config.toml
n_layer = 15
d_model = 512
n_kv_head = 4
d_mlp = 768
norm = "rmsnorm"
positions = "rope"
tie_embeddings = false
init_std_qkv = 0.0173
init_std_o = 0.00317
init_std_up = 0.0173
beta1 = 0.95
lr_head = 0.00547
seq_len = 1024
MLP neurons of a small language model. Each row is named by its layer, matrix (down: output weights) and neuron, and shows model dimensions 0-169. Each number is 500 + 50 x the weight over its row's rms, rounded and kept within 0 to 999. Numbers have three digits each. A neuron's up and down rows have the sign that makes its largest values positive.
Before each neuron's rows is what it responds to, as a language model described it from the Wikipedia text at the highest values.

Responds to: Early subword pieces of names
L7.down183:542528468554524519562482534411504548503533561476442446517501451502460543500452629559542514508370492443445502424545494522463529426444528519511420501466464495509494429453473453517534427487444522422502489444534547524456504496525477520535540448478568474433452572492503515492513495450471470441611565510464450552546518549547525516449495450470525429442562479580492533508525562516560590474443582493404469449580406589444463496515571471500511525549484503539569522542492472545449482573464466517627551479504438476514491492

Responds to: Name-completing tokens
L10.down173:445586571542546482542394583614478473472557420511455448421490420501578466453448517597497412503527489408514516570452602565416544475451385505489549547546478449529567568608428520615476510555502518633592423481490508394608484505491526523459477497489562398509486524548542503451465497405432450501574498504448463519543410439507458456500547489479455472551454512502483527464555625477546536486432479517524524501540523542476507481542435422486474535535563570448497510561473489535483491484535451539560432508443455550498590469

Responds to: Predicate complements after verbs
L12.down165:566509521468565597548490425394519513524482544489561489503565498408496428450574476552504511515443546519386525568493573512554501428503527467612532457539538502422521443516467522538544517583529488443433505489499499481518430581510540490432483572402494503531547595428482518490547505495511561473470461510548544468545555477562447468458507564620589461513460453494422435549513527520513516536527478475462500487534559569492494535451509551496449466444605418430471420394514560482500425476462413429445499499571528434561516609

Responds to: Noun after determiner
L10.down500:491575570413562441493484521581473451507523484435490557517548517521467495459479431487556579475516434504384479532559500604488541506576490532525490358535474464473594552510629496530460410483509482502551475544530478462563463462534450415454488504477588572476488515551522382512498444493453537525476505435657458416515423377554495559501452446501502471498486476520484584475540471557494527551494467495433435508541493434503501497513551497436515552572517506472545407529478425458552620553522645462484525532487495604508505512

Responds to: Noun-phrase completion tokens
L10.down497:518554458471497438538510609473489608484482472499481599500487511559537541480515469554531541503524521412558443499549492618518466517539469494576402528542529362513455618415485547573491548487493505484509520571454601509503512519479384490414487506495551646512541423506538460528525526465423531478571531494474520520489407485463502531494546480579533474502520456453465525559392442435447546543482479617501465515593562430543504462536472515544562506525547504519506491492430521491455534518464465489444554484585481486562491456

Responds to: Person first names
L12.down555:524436433568534522487486466465495424454476577555454454573560459544501518527515508508526541449479623472535490553505580528518473495562473468511582477495466488515428454472435477509542570528476466439454462428475522517504487500440458615481581507537519468516579557540510454573562554562538496513358498444511521509501469469447539540488546501469474503583466483462473541534461501447519551502519528520541509562533456491527538548401504559486491640520470538547370532332470587526561572505531458472491461458493508488503488487

Responds to: Chinese romanized name pieces
L10.down65:475569541480464433448567577540420557454518575500435443511481481555528441441487507540503529447501553448483465530467441589561488528472464495587553491539404450425570518575637488446539559483483471504506468515586489571504556473470513506463575476505476491419468558481513555605626442484499451506557573442526577527474480541519490505490563399514581480490438510581518447474454533423538448523432610480509524430523517426508532488457485518482532529535407620559494576449538475495457553452513512550569396562453514561473533558

Responds to: Before a person's role
L12.down514:493475548563516511549509514572526487506614541462493427558462479495509410519605590552523463420504433439548528475530440425480484513524513474578541489508546467552535575556630507455485359464508545542412508522418540519549469520496517448528568459481532498493526453466507456485552424538481498446486476449346468593540523477570560519532544460498518508463515431475503505487520489561514662575509534555541493552556461589493527454472418517469553491384434475495559486485495480561522522518426483501532480568448506540525549489

Responds to: Romanized name word-pieces
L12.down456:447521566535521489510557495536532476462470451564545483495578516496556493580529505531464538549522455453577451509500537430532500417569460467474502478405568497455477444392520517486536503505390482536589450445557542509393570549388538482520620462512449564690537363437452451553518671544463470472436537444582456555460495417497546472531535453492457511571542508453507516505507451461524509445513565432515479498498486423498556557433582453522485417585434609552454530403520478523429408458525470508495464539528569521503445456

Responds to: Clause-boundary connectives
L7.down579:542472626495553534450529476466528479532597478468537530542581480512510442540501465525533489545534436521550528532402476423506480468443557428513561471520459471531534504507446494526500455441517445492490501565497491549505481499557444505427464419359495520470460465543504458479452530512496535518438500488457517521483606497568518481563498554541462508565472521568470477451501462405487496409513480436449447437479515571509478522528517555543459506452635454475502527494541514539572424530542512503473472527529402468385577434

Responds to: Month names in dates
L10.down478:555468458512518485491507526496514487452491472452510596508503537501559436476494564482572520408459417497562577515629479540517474505517482463492517527516496497449542464483555496370499466431614542557520475436508527517521515383441500451509485618486592483471557516442416521401470517433524457547448479501486518478586522496526478427563525517493479477525524525518460488493646457423530486519493437500505561495411539459446543479531539455442452518383487489456529553596540447495522524516433504448402467530498533483574451512

Responds to: Before a quantity
L12.down325:524595449422448429482560424513505509558487461429549456570492513578466575443467583514499436513488461396544573528500520409433457487558481520476392442542402520448531459492545552408598573531478488463519597519467579478450469555468519541532410524480563508513464546522488505560534441520543462476535414472461509458522493472413517583542471500492449618578494389480493421459496554460460549490514452496521458515405482535495455586445500587510532596543530485555516463564411464548511455480374553581500527478489524629615433545

Responds to: Clause boundary after noun phrases
L10.down219:526556488512523470481524444424505501501568515515494497465539396474508488423519525491532487405591446552462513432508376445531548488476482520523512574524491418544438456458530392483457426524448481483449546518545467556521459486499472532533520524439501573569555475596457424481502475527499390611529481432438391497501469426442494466447494504564501453505481389510511447447508524458489559529530518497424471429423462569490568509575550536459521475482414521515595530464488535441397569474468539484501446477504457482510481557

Responds to: Mid-number separators
L12.down253:474507523424483493477587547515453487471480396537471507545515420491506576547548465516552433483387500539523377485497430530435472600529513547507623500467475520473564433488528506549488446522550491451528517497561447559509529486528480485438485539481509444538449525477457442429521639515479493568443512478596477473486408384426517500474550498502464462477500449562436580480556471487565508520546542597537459368580472501490492532464518495505432483436495488534582414543458432496541474566530522529558410520426545576455396496

Responds to: Date phrase month words
L12.down486:549463559503436529419463503534466487530469528382541491464533506475470547428518477450458519533501527441518426527493469506565462573554444417545513549517549521526486608481499482458480537419500550454494360513529497472497435528519527540540539500535550507471552533515529470498507500463515580475452475472590551461483505482486560476517439548444517563456517519520493492535462470432542512546566565484532471571499488429517499439480549497497414477539526456527556663529472434554486577461478532494587533479486556421478475481

Responds to: Sports tables and group nouns
L10.down220:557478449522455540443444436506551532473451514443586539499472544554454494534474433553455515430450608496513480493589605508520433527543502484481425484526591508469487512480574436514409398406535456525464438612525493430540502565505567554521509571516545434514494550542539393565517544490477504581596464545514473578523464520530526441540471487497455549540472517534447461506445541439439528590611417490531426572499446525443511462489550550552565565401529487546483471549512465529564471493486480509564500575532486527539503499

Responds to: Sports statistics figures
L7.down647:494551549457491541491475541411458453438493501507504519528557526487520473559454541469626576525442558561493446632528558519463589510511448588499384430490521474488503453514404514545495516511525505450499546456445473523338505524495374448406561526523578499461452484511509461590523490524517574546458431504456406446500593539546551599468556513467517591513492428492500474531454409441467495480576468428586492480454434533495514552462505471416490593479488387447549507506362412516573407525470470534479540543468474492530505415

Responds to: Measure noun "of"
L7.down372:500430623388529505547453531554462597524490497497487530497567523499539528479506422494492431517521524463555511474506566400425578421476494546511561549436520500492584442487586506539514480405467579522556508417553486514503458561386537446474553461460455537519488456599480550520565569525482510442491535451456473527558421612498497455533565448475507488506520401487507507527503448551421494498454532508527509488516469553523493456528390428503514482527525536421528438548371461477500543528465469536489476512541497469587493537

Responds to: Sentence-final periods
L10.down320:478457485457485462447408567531470425485470589478605513426568471505500473513481468494435533555463452465534475531477521503443445533493565492408481584558600575522490534577421522543558453517476501520449551586386465477444520576558520656496500496470563502553494460537503421489501528554495466424549455519506539391528424555479510502456560458548515518514481542527601461462511481520475471481410457541487436504515483495420489519485555464483497508539610521498639478461555508490500476519477516494556543493534531524508534440

Responds to: Mid-token periods
L7.down627:493526425412576512564434387450522468501567452499585558489466475479549582460521453495574398531520399499545497488434584551527473526532525505469519568527469533515504491524468545590515428481509485427560536482527453523462543538502496603454467544392559423496507450449501554506470458513549546497501477446377461420466447540457504584546557586491576477512484439445497583452501521456429502450537480462526536512484435529551595471411456523405411526485503542493536549541579428472530524503542651509677501420567446523537455492

Responds to: Just before person names
L12.down386:451452407515514504495510416512566490524485473500545472532514456465524534538509508455439510533469482368488500552490354451470478459497515509442560484349580525472460549438532478539446506511509489578459557438580491545471432396539487483483502522492470452441463485478502534565512498502521539483439490518615428544562455415453553505513625495443447459485461492506500477546441528566500514489513513527530551514478480525446551477467429465583520529470540496389523490472461561490504523546487525456569510521544548599488404475

Responds to: Before a number value
L10.down66:588446510466540572467482527467511503538507538412542595443529444464588582484466534384542490457434506570519566547459597465551497545527602567479485586509453516469590510380529483496564510523542471539423484521542461499497480488414523461539528458487532449486455501523465527525598506522459472514481470502495583506460471559509467548501426476533514502594453532458555543422535539405433429448507502525567465427555489494501482462509477512441592542604556508474497448469424441469540496501574507543540449434586596507573383518

Responds to: Infinitival "to" marker
L7.down555:524453563489482465563512438492567531552423481462521510548514518410445463476535477513618524429601511559482457452489462554449565480478496502459489541573423572411542495547486428478637420405381419535505506472460537565529560486538502490471468485521537422489521528665472538474526534533484503479505484508498416406553525535505576505502523536526500490503502465493485588488469502456470471492453472506500534478549388451507540445488516553587467493379463509450558420445478476493443498533504481421487560480533463578496488443

Responds to: Predictable collocation completions
L10.down330:460551558495506476532508522570455591606540531480543533453475481503579524615517555504494473446483526554462449415595579553446518511529447570537488472576651502535517498507469468458493442565404453468438575503541439443530441558510444462537453404468444472570490554492559541398444508541509496567488491623469504512417458553526513421486467537456595403490644527426498452655516521535446493564527530408489485499441562495473526542488506496431443519515489497489460516461521604585482599507447499501536506530530496426570473429

Responds to: Title or given name before surname
L7.down676:549461434576532514511550476446561484488521507589520515491466428460547505505512476467514484488644562533394567512524435411521538526476537522459491459512451469486515435560574548550639440381504464529478505460603438478484529510525440590424497546529558509483486525573497501480491394517576501502460431525479516399535566544482530515477461525472463433562514528462418436580552550558519461445515395425481457593421507477499527429460535539496454519528516542486464461492489531529530435453437519494601498572469487606398512508

Responds to: Abstract noun endings
L7.down315:427466518529486532498502427533485471429583461506482448546564524544432497464522548499490525496484480503483572425534503523585525602547498495523440579557450471523587468585462508452477451544657424447446513496494517508403530533468483453394457417467535462470364531451545552417523453537439528424413541591547539462511412427518496532460520566620488462446538445534439409530590522489462520498428442521546443393485460553580490486552558491479504521478461480452490511515446457504457576493452542605523560528516401472528492431

Responds to: Causative verbs; decimal points
L10.down153:561624501467557510494509512482554499482427443402441561527501508420508506465537455444488553499617542503528548522525464585435607540518496546487449502505583470465487591434503472575461512500481488453488519585425424500461500450466477477478454499453419568523430412557555425377452393508483438553446471494571534509408516507467488484497490500530497505517489510510565446518512567428526530436533482430424537504539521486459582523460421556404520421460510450512533497461553624568491415501528470476502502590470460480531455479

Responds to: Inside indefinite noun phrases
L12.down81:481463535467450497570554461511524477535521467404508533456497429466570497513430462596520541405404578505420482503472504540513537459504560479440502448459465405502550505485537529504530442453574450520510551477435509560454457543515458435467486512525550532575489514504525550515616551444479457439502462456447428425556490408555527482534431548538511537501533463405434381529510542400434448552480588498498519466594527444506505565489493546508525536452401547367432536511458466511468608518426414551577462499529529544474448436

Responds to: Before a proper name
L12.down759:613542480431502438473529509525533464559575494515517537527607508488481543543556546524504552566471473390436479444495480546513466463509617521536467551490383483594560638523563566497539413500495470503438507596543462483557364428558494577488557491543511578508570451512483504517537441503511439454527523487542424480427478579467489484491581445593492513527543513477457527523487501564544464500445541559422544455559442515471498506516500548521467473494475516458450526643520454517558467543542542471485480427495490570502541453

Responds to: Before a name
L10.down417:503583455483508534487471492490522478419521538455511550471510486542472509542480540558572507498544561583485544475495463577487488560493475469603572466510506560525582444540495427496510471437494514453447493447450485421458369579423609567617499520514549452502532476501516487473482473411503580549494404432520465460512489554525458421557544542539499592501491486478567514609431399440542542514554491450432571486539479527479611523509427417472463482468570629513499505493510412528481493406575528390589434523564479403451470484

Responds to: Noun-completing final pieces
L12.down582:605511531494471520472485462448573451535507544608534498500477520473506557436607476490508553452404534445447585506522490483565493478578505497454444473475620523439497465472581489556526457576499399515464426512555411490457545567507479428504527500456486500494397591512475468513526509450494500475456554418500469484471512505500392502556473464419516531441476437526550484561397447474527536443511448519454523471589506479481557519550485604515440499565566470406524490513423567462461446570513426476493469515479453557461456571

Responds to: Early word continuations
L7.down406:452480471550508494507475477512476562472536545491505553420523527522493384504506448576503597550478422443524526512514562530483422483569460495446468446626475498472522537545546527409547497450586572578558516547622536427512461485476569493490589501444521589581478589529459437565425518539499553512540479461593479559510496423531543444464442556485364522528547503445565409506497536447491535543432460480490485567468495495378508557472538479489497538512489495471511590559383563565436505543532520513428511463479523477521519568